{"head_dim": 96, "norm_place": "pre", "init": "normal", "init_std_down": 0.0037, "max_grad_norm": 1.0, "train_tokens": 1316000000}
MLP neurons of a small language model. Each row is named by its layer, matrix (up: input weights; down: output weights) and neuron, and shows model dimensions 176-271. Each number is 128 + 24 x the weight over its row's rms, rounded and kept within 0 to 255.
Before each neuron's rows, "fires on" lists the tokens most often at its 100 highest values on Wikipedia text that the model never trained on.

fires on: ",", " high", " first", " second", " Bosnian"
L7.up467 [141 125 124 139 114 154  92 143 167 140 106 144 104 127 112 119 118 136 150 153 107 141 172 145 145 124 131 139 101 161 144 110 151 128  81 123 141 135 184 129 101 147 134 122 123 129 134 116 141 128 117  86 106 101 151  79 153 146 143 136 103 108 142 120 134 144 129 126  91  96 109  99 143 124 129 134 129 131 108 105 121 170 145 144 109 113  77 136 141 125  91 121  96 114 121 111]
L7.down467 [166 127 105 127 138 114 161 147 122 125 120 128 113 154 169  72 154 101 112 132 108 127 129 104 131 118 117 163 106 119 123 129 148 170 106 135 141 107 144  81  90 135 142 111 128  80 134 130  97 119 151  92 114  97 138 167 162 158 121 115 144 120  92 119 131 178 110 115 148 118 121  92 129 163 114 169 151 125 143 112 133 150 104 134 184 106  98 105 161 139 124 173 137 182 145 157]

fires on: " who", " which", " [", " where", " that", "which"
L4.up757 [119 144 140 114 123 117 121 114 138 140 116 138 120 131 146  75 106 135 169 120 137 127 136 175 151 144  83 131 150 141 114 143  95 145 100 138 120 123 108 143 173 144 169 105  89 142 153 128 177  88 115 148 111 195 141 116  89 116 116 140 120 115 148 171 147 121 150 123 119 150 134 140 131 108 114  98 141 150 136 109  90 118 149 103 141 108 103 104 147 162 125 135 150 105  92 119]
L4.down757 [131 147 148 155 131 107 145 150 132 141 147 142 162 152 150 129 146 147 156 133 125 156  93 119 126 105  93  83 149 112 154 113  71 128  79 107 167 135  77 151 183 148 157 104 134 130 122 120 132 125 140 133 125 137 108 127 131  66 144 110 114 144 125 135 124  84 119 186 113 133  71 140 163 111  88 113 130 166 118 147  92 152 114 132 150 120 124 112 162  98 174  85 171 122 139 131]

fires on: "al", "a", "T", "ir", "E", "ar"
L4.up1677 [117 109 118 121  75 153 142 126 108 131 149 128 150 122 149 155 109 167 134 156 138 137 158 109 171 122 163 112 139 142  78 130 170 125  91 123 131 122 113 157 113  77  92 116 185 161 108 149 143 116 119 149 153 103 108 115 115 109 150 168 182  37 136 152 150 119 105 150 127 106 108 107 117 134 155 103 163 140 169 121 115 144 120 155 112 130 142  78 136 113 139 117 136 101 123 126]
L4.down1677 [161 128 110 126  87 151  91 137 125 169 110 147 147 112 101 122 132 165 140  89  98 155  81 122 119 133  74 153 147 184  96 100  93 113 140 145 186 111 137 102 161 178 126 133 122 119 156 110 122 106 109 123 121 136  95 127 128 134 129 112  84 146 156 128  82 138 140 127 140 121 160  87 117 118 128  64 139 108 129 151 123 120 140  97 151 128  96 189 132 161  76 145 140 129 150 104]

fires on: " ", "1", " following", "MI", " that"
L7.up973 [ 91 102 125 140 122 151 113 184  95 129 133 127 136 138 153 138 104 123 107 133 105 121 135 149 122 151 152 133  93 122  91 133 156 118 124  97 122 126 124 116 130 118 168 114 153 164 162  90  96  96  93 138 104 121 132 101 127 131  71  99 133 122 142 133 124 155 174  76 134 112 134 106 145 116 143 184 101 105 151 116 143 144  88 143 135 145  97 168 134  72 144 133 166 123  92 104]
L7.down973 [ 79 136 138 139 142 127 121 120 141 149 148 131 148 124 133 115 159 147 136 127 136 124  80 127 132 154 104  91 137  95 139 122 147 124 126  83  98 145 117 158 154 116  93 117 110 146 103 126 150 103 141 131 113 117 152 134 140  99 149 100  95 140 154 163 118 120 101 140 140 100 109 137  84 138 148 126 123 106 133 167 126 142  94 162 158 154 127 130  99 159  90 148 164 135 143 157]

fires on: " that", " when", " where", " if", " as", " which"
L7.up877 [149 139 137 144 107 141 154 144 137 153 124 153 117 112 138 134 163 131  97  81 130 162 161 136 146 140 106 157 119  67 118 126 126 107 128 130 145 146 147 112 124 189 149 125 107 132 123 113 120  98 136 160 121 149 142 126 126 148 124 145 164 124 196 144 198  96 157 125  96 110 133  96 116 168 144 148 126 153 144 115 108 137 105 127 118 156 132 171 124 153 101 120 102  90 130 120]
L7.down877 [ 83 106 148 128 141  98 111 127 122 112 174 169 132 113 142 100 154 163 102 100 101 143 100 147 128 118  79 112 185 146 153 124  94 137  74 112 146 138 123 145 131 130 109 225 137 160 132 131 121 144  98 123 164 129 126 128 156 129 125 133 107 127 140 137 189 110 112 104 115 113 139 117 121 164  96 127 131 152 114 125 114 131 127 154 116 103 107 145 173 118 185  92  89 112 107 138]

fires on: "–", ":", "us", " |", " is", " located"
L4.up1649 [121  75 118 126 145 113 137 106 102 142 126 139 115 113 140 114 130 140 116 174  93 126 111 113  97 152 116 148 144 162  91 186 102 148 101 130 104 114 114 122 173 160  93 125 149 147 142 124 175 118  95 155 104 156 140 101 156 103  90 133 169 135 119 189 163  75 105 127  95 118 117 109 170  90 172 105  97 161 141 126 192 166 147 120 130  84 142 121  62 121 108 105 116 149 145 134]
L4.down1649 [ 75 143 110 125 179  71 144 125  97  94 124 144 157 140 135 112 149 115 135  81 131 122  95 102 116  93 139 111 139 171 110 131 112 157 140 132 126  97 136 105 142 141 109 144 111 101 119 114  79 105 113 115 121 108 135 155  85 125 125 123 125 111 149 143 115 144 140 128 130 140 142 122 164 143 117 105 118  95 134 116  97 146 113 132  99 101 121 146 102 132 181 177 139  95 161 122]

fires on: "A", " A", " New", " a", "qu", "Q"
L7.up1559 [132 127 163 116  76 134 127 111 130  89 163 122 136 115 148 137 124 154 143 136 143 155 145 151 112 121  99  84 162 126  61 134 110 145 197 138 141 124 141 177 135 180 129 134 106 115 144  89 158  96 170 145 109  78 153 111 103 155 156 117 160 125 151 170 128 107 108 133 100 130 120 144 104 154 130 143 153 135 105 157 107 110 170 113 114 130 152 146 133 163 105 167 101 117 103 127]
L7.down1559 [160 145 130 152 117 106 117 104  83 119 151 124 147 113 150 112 107 136 117 151 129 105  93 102 113 105 122 146 111 128 168  96 113  92 109 132 137 149 165 140 109 114 155  58  72 162 137 124 142 118 123 138 124 168 151 112 122 146 118 151 182 162 127 152 134 108 150 159 127  83 119 174 106  99 126 135 104 104 128 145 149 165  98 134 112 103 188 132  95 156 166 128 167 122 120 102]

fires on: " from", " at", " At", "-"
L4.up2187 [103  93 122 151 125 151 177 107 139 110 116 134 150 137 140 111 114 141 102 137 100 142 112 153 122 183 152  83 118 152 124 184 142  92 113  88  75 148 138  87  76 133 114 139 130 124 177 135  88 137 114 131 155 119 130 101 147 150 130 114 140 112 134 147 149 108 163 143 141  92 132 142 105 136 165  96  81 149 157 119 100 128 128 179 143 170  93  99 102 148 140 152  79 126 156 122]
L4.down2187 [106  96  82  83 141 143 142 109 126 110 137 143 132 167 124  97 106 133 140 120 148 110  87  91 128 108 146  91 124  90 176 167 109 122  80  69 150 140  94 122 133 128 119 167 133 106 126 138 122 134 153 115 157 119 127 114 133 158 137 119 113 113  83 125 165 144 143 108 134 104  83 146 111  94 145 105 125  97 128 165 107 139 107 146 132 120 133 102 189 106 153 105 138  85 127 138]

fires on: " to", " United", " have", ":", " ", ","
L4.up2139 [157  89  72 142 128 111 106 147 126 143 123 121 172 104 158 119  49 130  98 141 150 159 151 106  95 153  85 162 123 145 142 140 150 117 148 151  88  95 112  98 128 137 132 146 132 133 135 154 138 129 119 171  73  98 139 127  94  76 143 180 147 152 144 140 127  85 121 144 105 150 149 119 116 205 150 139 116 128 115 137 150 108 168  95 112  97  86 151 136 126 131 148 113 137 158 102]
L4.down2139 [109 157 119 159 169 145 105 112 181 130 126 122 138 114 132 156 130 153 151 174 128 165 147 171 134 142 170 134 103 123 142 137  99 155 130 134 132 122 132 102 111 129  89 102 114 122 135 133 134 134 146 120 132 150  95  78 120 123 126 146 133 154  73 140 141 108 107 131 119 167  95 125 102  86 132 113 177 141 135 124 136 122  97 122 116 111 132 100 130 133 110 128 124  93 131  95]

fires on: " a", " A", ":", "A", "E"
L7.up1747 [183 130 157 136 123 134 116  99 126 102  94 139 145  91 127 117 145 105 155 137 108 135 171 142 107 143 119 104 158 105  88 150 133  98 123 115 106  77 142 110 132 100 119 123 117 142 112 130 169 122 155 139 133 100  91 126 103  98 115  94 141 119 155 129 170 134 150 153 116 111 148 129 136 129 112 144 130 160 114 173 133 132 160  91 153 126 120 159  85 172 122 155 145 117  97 141]
L7.down1747 [140 149 156 183  93  87 119 108  83 157 144 125 141 101 120 136 129 101 130 124 123 170 119 146 141 120  77 119 114  98 124 135 148  78  96 126 115 115 132 142 102 118 110  97 160 105 179 158 162 155  93 147 155 167 144 128 110  90  74 153 128 162 123 120 119  89 109 144 124  95 110 115 119 107 151 155 123  97 121 152 112 147 114 192 123 118 141 115 140 141 130 105 175 140 121 161]

fires on: " |\n", "."
L7.up1646 [190 128 137 102 139 119 127 169 149  89 130 116 106 166 132 122 102 141 119 161 135 154 112 124  90 145 140 124  87 117 119  99 147 169 133 174 135 165 184 159 117 103 155 123 116 139 174 131 154 103 133 196  94 101 120 113 112 133 112 168 134 136 118 104 129 109 111 163 139 141  95 124 121 139 133 118 137 122 153  99 148 168 136 122 119 156 111 125 127  81  72 153 101  80 117 115]
L7.down1646 [155 101 156 149  99 136 135 138 100 126  53 139 133 152 136 106  82 105 113 157 118 162 151 146 145 171 112 158 115 147 133 118  74 139 141 158 109 108 140 128 158 114  89 102 151 138 150 163 147 131 150  90 117 132 107 126 142 170 101 128 104 103  99 140 154 108 101 147 126 151  64 160 125 171 156 120 118 154 122 136 154 139 121 156 127 113 138  81 130 114  88  75 144 111 167  92]

fires on: " ", ".", "iv", "1", "v"
L7.up1732 [123 170 144 143  79 135 119  99 140 164  95 134 130 138 115 144 119 131  84 120 107 152 150 169 131  85  97 146 121 109 124 149 146 139 132 103 125 117  78 132 113 155 154 144  95  98 140 135 157 158 123 146  88 121  85 107  78 131 150 131 186  95 130 114 171 128 130 144 146 116 114 170 165 170 129 183 138 128 104  93  97 150 125 162 106 140 125 188 148 129 117 148 119 151 153 124]
L7.down1732 [159 122 149 110  98 102 144 157 142 118 131 203 132 121 127 125 151 122 140 136 146 118 115  71 153 125 178 116 164  96  94 120  87 115 157 151 113 106 163 132 111 114 114 163 159 143 133 129 167 128 137 129  93 120 121 128 178 128 133 152  93 114 100 153 154 145 126 139 125 130 125 123 119 146 125 113 115  81 142 164 134 118 125 139 125 173 123  63 118 158 115 124 114 105 123  83]

fires on: "1", " V", " Gu"
L7.up966 [116 115 149 126  73 164 113 136 145 127 100 108 121 166 125 109  88  99  98 143 162  70 145 112 118 109 152 143 101 132 118  99  83 190 146 157 128 158 156 142 117 196 138 102 137 130 123 119 106 121 115 152 168  97  67 111 174 165 121 132 100 144 130 108 127 145 145  88  87 114 129 104 135 120 109 148 144 117 183  82 131 134 136 131 140 157 119 127 110 120 165 125 144 136 145 151]
L7.down966 [162 145 110 127 100 119 121 181 100 143 132 117 160 137 133 178 177 110 157 157 142 164 130 127 135 129 122 167 141 123 127 102 153 134 129 125 150 102 118 175 148 138 131  79 126 102 129 142 147 125 125 123 131 106 182 106 111  41 135 143 130 121 135 144 118 129 134 163 129 136  90 100 129 118 135  99  83 122 107 136 147 173 100 129 144  93 140 126 107  62  97 140 140 117 119  96]

fires on: " more", " ", " total", " set", " what", " further"
L4.up2201 [163 148 152 148  87 141 149 109  95 151  78  80 108 109 141 141 157 135 134  93 113 145 103 142 129 113 143 122 122 121  89 151 116  87 130 119  98 129 121 117 110 156 159 133 167 134 138 114 121 113 108 102 108  96 145 139 121 157  62 130  97 145 103 105 142 128 132 113 139 151 127 142 140 151 139 116 109 146 106 124 113 144 148 184 132 142 144 151 117 145 149 133  99 128 150 138]
L4.down2201 [116 129 144 176  93 147  85 161 144 166 143 118 114 114 156 152 130 124 100 143 124 113 157 152 124 150 160 143 111 117 122 143 133 101 129 130 131 139 168 102 129 171 121  69 140 170 128 169 103 119 155 110 103 156 137 126 147 110 109 142  81 119 137 162 149 119 138 114 155 118 136  73 114 102 134 160 148 145 164 147 104 160 120 123 110 119 104  96  71 146 170  91 173 138 115 126]

fires on: " as", "As", "Christ", "5", " Championships"
L4.up1762 [118 106 145 167 123 136 118 132 165 150  65 156 114 113 108 132 123 138 135  95 159 150 162 125 153 146  99 141  96 111 128 104  78 167 169 175 126 120 155  94 159 122 117 130 136 126 134 130 119 132 138 133 109 132 157 120 125 127  82 124 131 112 149  89 108 125 128 109  97 134 151 100  94 100 117 135 142 161 147 113 106 142 150 113 153 127  78 108 141  98 148 122 127 102 123 162]
L4.down1762 [170  92 143 119 178 167 148 135  75 133 114 144 106 118 134 150 145 128 145 122 150 151 146 175 129 167 108 141 141  74 147 129 104  86 113 106 141 127 156 123 145  99 127 178 165 115 116  76 112 173 108 109 142 135  95  99 142 142  94 159  95  55 117 105 149 143 125 168 101 129 108  91 116 120  95 175 124 104 114 146 102  80  88 150 136  86 125 142 134 132 142 171 160 153 112 149]

fires on: "'s", " ", " Team", " to", " team", " on"
L4.up1931 [ 80 127 134 179  98 153 158 101 133 136 120 144 107 129 118 104 123  66 176 161 145 145 116  98 159 140  85 112 129 168 116 199 109 131 148  85 127 116 106 141  87 159 109 116 118 117  94 107 130 123  72 135 140 146 126 116 108 128 109 141 135 159 128 110 147 139 115 158 102 127 133 132 122 148  89  85 155 132 117 115 117 122 138 122 138 153  92 151 119 120 124 108 156 123 113 141]
L4.down1931 [ 96 122 145 127 148 138 134 121 155 122  91 188 117 123 137 146 119 136 182 138 155 137 126  99 149 156 139 120 126  84 104 141 117 124 140 107 133 139  80  91 149 111 100 151 150 103 100 182 145  81 120 126  85 157 122 116 145  93 101 103  72 142 108 146 151 121 109 126 136 114  88 160  77 151 134 111 116  87 140 149 151 153 116 140  82 101 160 109 139 100 146  74 157 122 161 100]

fires on: " |", "1", " India", " Canada", "|"
L4.up1552 [173 132 153 147 148 159  82 153 118  66 113 153 136 113 177  82 159 119  88 125 149 138 149 110 177 162 160 140 103 121  76 113 111 116 152 162 108 151 151 155 107 174 129 127 107 128 136 112 169 121 143 109 109 122  87 126 137 105  90 124 161  90 126 198 124 142 106 118 119 122 148 121 199 147 170 142 150 129 132 105 135 123 164 129 112 151 105 146 156 116 142 170 117 119 158  89]
L4.down1552 [163 152 136  85 135  99  97  99 120  93  98 150  79 112 125 103 157  92 125 137 182 132 130  95 134 121  83 139  96 172 161 143 109  98 103 107 138 107 144 144 177  83 152 119  92 142 151 156 150 153 140 121 109 169 131 143 163 134 126 116  96  94  94 120 163 121 133 158 133  96 134 135 118 121 116 147 144 108 187  78 114  93 124 114 150 156 102  73 112 142 156 159 162  90 142 123]

fires on: " the", "1", "===\n\n", "|"
L4.up1499 [144  88 170 156  78 133 150 119 146 139 102 125  96 102 121 112 126 141 104 138 131 148 109 134 147 139 106 117 105 139 153 128  96 132 178 125  71 124 139 158 115 157 120 123 163 153 144 135 116 138 114 100 115 166 151 101 108  94 133 140 171 118 165 149 116 115 123 127  81 131 146  95 137 190 145 167 124 109 109 133 105 103 171 141 134 135 102 122 117  95 134 154 111 113 136 127]
L4.down1499 [111 148 160  79  83 104 125 110 156  92  82 122 159 148 132 176 127 155 151 136 136  92 120 130 122 110 131 158 127 124 145 149 113 169 126 131 139 138 140 150 131 148 108 121 126 130 110 132 112 129 143  89  99 136 145 133 148 127 110  85  98  85 157  82 141 154 124 114 118 128 124 172 140 128 145 166  92 106 139 131 120 150 127 145  94 147 101 105 124 126 118 111  95 111 129  69]

fires on: " (", " of", " |", " was", " to"
L4.up686 [140  90 137 121 163 145 169 122 127 140 120 113 133 130 160 124 134 133 102 108 115 101 132 134 140 191 134 122 129  97  95 120 119 117 167 161 103 109 116 135 131 103 144 115 149 158 125  98 120 121 131 134 117 149 131 120  97 164  95 124 194  82 146 159 156 156 123 122  84 187 147 117 125 142 137 162 143 143 115  96 166 166 149 141 108  94 155 144 138 137 113 138  95 113 114 139]
L4.down686 [131 117 116 134 169 126 119 130 143 123 113 145 160 149 121 125 130 148 127 188 153 104 163 138 126 110 113 110  80  72  89 148 142  85 170 130 125 133 125 121 153 131  98  88 142 172 119 144 133  98 107 123 144  66 136  99 139 137 102 127 145  90 158 131 159 148 146 170 146 125 119 126  99  67 105 127 115 111  84 141 147 114 125 127 149  68 122 150 154 126 144  86  78 119  96 137]

fires on: ",", " which", " what", " It", " There", "There"
L7.up1037 [118 121 127 126 105 159 152 148 166 179  93 126 169 138 127 146 103 151 159 139 122 210 123 176 141 170 106 156 139 123 139 177 139 133 137 183 116 132 156 135 134 146 155 109 130 139 143  93 107 138  94 160 120 154 128 107 135 136  74 101 126 164 150 133 149 134 143 121 161  93 115 162 170 157 113 179 116 110 144 134 126 140 126 147 113 126  97 104 122 120 126 165  86 133 127 140]
L7.down1037 [131 140 131 120  98 121 139 158 122 121 126 113 131 172 139 141 125 121 129 153 120 131 129 122 135 114 162  99 113 128 118  97 153 102  87 144 117  82 141 123 137 128 137 150 117 147 137 166 137 111 173  83 163 163 121  92  93 113  81 168 120 132 126 138 165 114 100 108 144 146 145 147  88 122  84 126 138  72 119 166  93 134 143 115 146 118 104 115 164 114 161 123 153 148 146 120]

fires on: " the", "'s", " its", " his", " her"
L7.up1988 [142 121 161 135 133 112 134 141 133 133 154 121 123  87 153 115 129 100 138 110 146 161 131 146 122 126 111 134 152 135  66 112  82 150 135 148 120 141 107 153 144 147 124 128  99 137 138 104 116 140 147 124 141 165 111 158 168 104  83 112 136 134 147 141 132 180 117 107  84 117 182 139 115 111 146 139 120 119 141 132 123 139 135 140 120 120 125 150 156 162 172 135 114 146 119 152]
L7.down1988 [129 109 124 141 111 199  84 165 136 141 119 183 132 139 106 116 154 136 105 137 127  96 141 108 102 106 140 167 122 128 138 121 114 117 147 136 110 143 152 153 119  91 133 234 142 161 121 147 148 130  85 131 113  89 130  80 119 121 128 130 127 163 117 128 111 117 151 149 151 128 179 102 169 115 103 126 156 165 131 124 119 112  61 104 158 165 129 116 102 142  81 124 169 129 118 100]

fires on: "\n", "f", ".\n\n", "-", "F", "h"
L4.up371 [165 109 139 150 157 132 134  91 125 130  82 139  98 140 145 179 122 181 125 121 140 144 116 152 150 199 103 107 139 135 113 125 106 134 168 137  85 101 109 172 157 144 130 113 109 142 174 110 127 135 119 135 127 117 159  85 135 131 113 121 181 119 130 161 131  94 135 133 101 141 118 144 120 101 129 107  95 199 135 134 134 174 131 177 124 150 137 122  90 144 144 164 103 151 143 117]
L4.down371 [131 142 125 145 115 146 171 127 164 134 142 139 145 135  95 137 148 164 112 151 116  97 171 129 161 137 102  62 157 153 142 143  96  96 116 161 125 147  90 100 106 134 132 110 167 150 135 160 178 162 102 167 125 112 108 105 107 141 160 113 118  83 146 122 194 123 112 134  78 113 147 130 152 137 123 108 150 138 153 130  68 159 154 148  89 150 123 142 155 148 123 105 151  83 120  73]

fires on: ",", " that", " United", " who", " what"
L7.up407 [150 138 114 171 111 147 143 107 133 135 118 132 153  74 159 142 127 110 126 127 118 160 144 140 100 154 104 125  90 141 125 143 145 141 118 108 127 120 158 123 152 128 138 130 117 113 102 100 155 119 122  86 107 121 114 144  96 124 126 188 128 105 120 124 139 127 151 141 118 102 140  86 145 143 112 124 163 138 146 113 114 147 118 138 130 136  94 144 171 155 133 160 137 131  97 106]
L7.down407 [120 142 138 109 139 148  95 134 153 107 135 140 134 156 121 119 136 107 112 138  76 148 138 112 180 133 122  87 110 164 130 121 149 110 126 154 122 138 108 121 139 139 127 136 125 121 162 151 128 147 164 127 164  74 143 173 137 121  93 157  98 132 134 104 145  99 126 166 102 140 122 118 133  88 124 131 114 120 130 129 146 166 142 127 121  71 136 157 132 104 156 102 142  84 132 165]

fires on: ",", "_{"
L7.up668 [113 140 155 198 141 140 164 185 139 131 135  85 128 131 101  94 123 107 120 105 119 115 141 124 162 145 147 158  70 141 141 126  98 119  89 135 119  94 141 105 110 113 132 125 148 124 184  98  94 134  99 103 112 135 119 119 162  85 123 158  75 136 127 134 138 150 173 140 112 143 167 105 128 126 103 128 119 176 141 122 121 160 116 160 154 126 120 131 112 104 130 131  90 156 132 116]
L7.down668 [131 168 111 123 122 135 153 115 109 170 122 126 138 187 139  75 145 107 139 108 169 109 130 118 145 153 145 138 129 107 151 144 163 130 112 140 126 123 134 117 139 129 113 138 138 103 125 150 112 145 184  99  65 168 135 102 135 155 101 118 121 110 133 151 140 143 144 116  80 145  99 121  89 110 165 123 102 131  47 135 140  93 106  99 144 136 116  94 114 146 172 109 145  56 102 104]

fires on: " V", " W", " (", " H", "F", "f"
L4.up946 [136  80 141 159 130 143 156 117 150  96  76 102 106 155 147 132  87 146  99 126 103 117 149 144 128 156 100 114 131 158 118 128 118 100 168 107 108 129 150 103 154 133 121 121 116 114 162  89 129 107 100 121 120 128 139 102 105 152  90 129 156 141 184 153 128 128 180 109 109 133 170 133 126 149 156 147 144 127 139 152 100  99 185 131 124 130 124 153  91 109 152 127 124 150 133 122]
L4.down946 [151  85 112 128 105 106  84 200 142 133 161 148 141  83 121 153 105 113  77 134 137 114 158 156 121 109 125  91 148 114 150 139 126 104  98 144 127 124 124 159 120 120 137  82 161 142 114 144 117 147 182 122 138 100 156 123 123  87 147  93 100 123 130 117 147 132 109 147 120 100 122 119 105 145 131 124  96 158 150 126 150 131 158 143  97 161 143 120 139 123  90 142 127  77 120 115]

fires on: " of", " |", " for", "|", ":", "o"
L7.up1142 [112 136 131 129 125 136 148 134 109 148 105 124 138  96 183 149 138 125 117 117 114 105 143 130 136 120 105 161 122 108 148 136 124 136  84 122 134 116 136 110 103 167 142 149  84 122 136 124 133 101  95  98 170 100  74  95 123 151 150 101 167 147 104  90 184 113 107 172 123 155 174 127  99 126 118 137 107 140  84 120 108 132  78 136 180 129  88 115 102 136 131 109  96 116 141  91]
L7.down1142 [122 122 117 142 135 109 128 100 114  99 137 114 126 123 164 132 145 167 119 152 152 146 119  95 134 177 121 110 121 154 163 138 144 142  81  83 148 141 143 124 153 103 141 251 135 172 120 121  81 140 143 173  83 109 148 149 159 127 139 130 133 107 114 151 186 126 158 110 104 105 122 131 115 118 122 135 154 110 161 106 110 122 176 149 104 125 131 150 171 145 141  86 141 122 146 171]

fires on: "ar", "K", "ab", "T", "ing", "i"
L4.up1600 [106 118 166 154 129 179 102 144 154 146 172 157 157 130 137 145 150 180 147 147 119 136 141 159 124 149 143  86 139 107 157 129 104 119 146 125 135 145 148 139 127 141 108 129 127 123 129 150 143 113 110 112 134 124 146 103 112 138 149  69 119 125 159 104 128 115 105 100 145 114  97 152 166 158 151 148  92 123 121 119 136 122 133 145 123  86  98  90 100 102 150 156 110  99 133 165]
L4.down1600 [147 123 131 109 147 133 150 126 115 126 126  90 145 163 158 121 129  86 118  90 139 118 114 139 123 114  91 132 153 149 117 121 146 134 118 101 157 172 138 119 122 160 166 112 132 131  90 149 136 132 104 128 163 119 132 143 138 122 104 175  75 100 110 135  86 157 166 121 115 135 131 138  91 140 122 126 149 178 114 137 114 142 131 134 136  88 148 204 100 156 110  87 147 115 134 129]

fires on: " the", " whose", " its", " an", " An"
L7.up2147 [127 136 144 135 110 133 177 110 128 106 127 110  91  58 127 164 110 103 149 124 172 141 137 144 148 101 127 117 143 139 126 174  92 105 119 126  90 137 148 178  99 171 152 140 146 113 126  91 169 127 143  96 130 132 140 153 112 143 149 148 146 131 137 121 147 130 161  98 116 136 108 139  82 163 113 143 120 141 140  97  87 149  94  90  68 136  96 141 129 160  82 130 132 111  93 132]
L7.down2147 [181 120 154 162 120 137 136 115  85  89 148 100 145  99 113 132 154  99 136 133 185 118 135 153 145 104 140  99 159 155  88 108 161 122 156 127 157 150  86 122  98 105 143 255 134 153 106 126  97 119 130 165 153 149 123 149 175 121 124 121 130 112 118 140 142 127 119 105 122  91  91 174 139 116 138 118  91 138 154 131 126 117 152 126 190 141 138 110 130 152 106 113 147 149 119 121]

fires on: " ", " of", " |", " joined", " most"
L4.up1043 [126  96  93 130 124 146 137 137 103 111 121  75 113 105 139 128 122 136 116 113 128 146 148 165 140 174 157 152 115 163 147 149 137 121 148 160  93 147 128 116  86 149 134 114 179 152 170  97 140  58 168 116 136  98  92 130 170 141 134 141 117  89 156 149 123 119 147 132 136 124  85 163 160 124 127 130 167 105 133 127 116 164 162 153 112 148 114 112 124 154  91 177 100 117 112 148]
L4.down1043 [119 144 162 148 149 152 118 105 110 132 101 134 127  86 141 126 134 141 125 156 106 127 165 110 130 121 113 132 156  97 170 161 133 148 157 125 111 143 148 144 131 136 170  35 135 126 141 158 136 113 135 107  96 144 106 155 132 148 122 145 111 115 134 150 123 124  92 123 129 135 152 152 128  69 135 151 119 134 152 147 110  87  79 109  99 101 148 169  94 154  97 119  99 130 132 150]

fires on: "1", "0", "+", " "
L4.up1487 [146 114 129 166 117 146 105 144 114 123 147 149  84  91 121 128 133 157 128 116 164 125 160 126 167 163 140 111  99 116 127 114 106 147 183 159 130 124 139 143 129 150 163 132 119 114 116 127 137  97 113 150 159 118 109 138 121 148  67 142 125 146 168 174 135  97 164  78 135 119 144 127  99 133 128 173 125 167 112 109 113 117  98  95 149 169  85 108 127  77 166 107 134 143 164 121]
L4.down1487 [117 147 160 157 106 139 139 157 125 129 126 106 131 128  91 107 120 148 140 147 143  92 155 151 124 110 155 115 119 146 101 108 149 108 141 145  88 143 130 148 114 137 160 123 149 119 144 134 121 118 148 118 171 126 143  94 111 108 151 124 115  79 134 127 121 145 121 153 107 104 138 160 158 131 128 101 140 159 158 156  99 113 120 151 131 170  76 134 119  99  92  90 119 127  87 154]

fires on: " Ch", "-", "T", " D", ":", " s"
L4.up2098 [147 133 127 164 105 165 143 126  85 153 128 113  83 148 138 107 103 128 118 100 154 135 147 157 144 146 115 132 116  87  69 172 115 120 132 169  90 118 137 112  86 118 125 113 157 142 131 114 119 108 121 142 130  92 107 109 121 160 126 175 134 158 172 140 130 128 169  76 124 160 183  86 115 199 125 174 159  86 112 125 119 124 161 160 121 130 136 136 101  96 108 139 111 172  80 114]
L4.down2098 [141 111 119  79 105 161 127  96 164  98 137 126 129 175 124 114 133 114 166 159 105 130 147 130 133 124 112 149 103 126 133  93  99  72 139 138 167 128 124  98 119  85  89 186 133 136 103 163 102 142  97  79 148 139 135 125 145 139  97 156  85 128 136 151 192 148 148 130 147 139 111 149 167 126 164 156 107 106 132 136 149 148  84 100  84 133 152  98 138 131 114 134 135  95 147 144]

fires on: ",", " of", "),"
L7.up2247 [107 102 100 116 150 150 126 134 177 112 112 126 120 135 168 105 107 150 121  85 131 114 149 110 134 157 126 165 124 129 112 134 115  88  52 164 172 130 121 114 117 155 176 122 127 115 180  95 111 104 170 129 111  93 134 155 167 141 128 136 108 146 144 159 162 151  89 133 175  82 134 104 133 114 124 188 119 124 119 131 130 130  84 183 159 101 125  98  92 115 117 104  46 119 107 115]
L7.down2247 [122 151 116 179 119 166  86 133  86 134 120  89 158 116 137  84 146 139 146 130 113 116 121  85 106 158 120 121 125 132 141 137 138 144  92  89 144 133 130 121 112  87 129 189 109  91 135 161 145 144 149 103 112 143  99 176 117 127 113 146 140 121 101 114 219 121 112 122  89 128 130  88 119  95  86 161 131 162 106  92 129 136 131 130 156 131 145  94 171 130 144 111 129 101 133  95]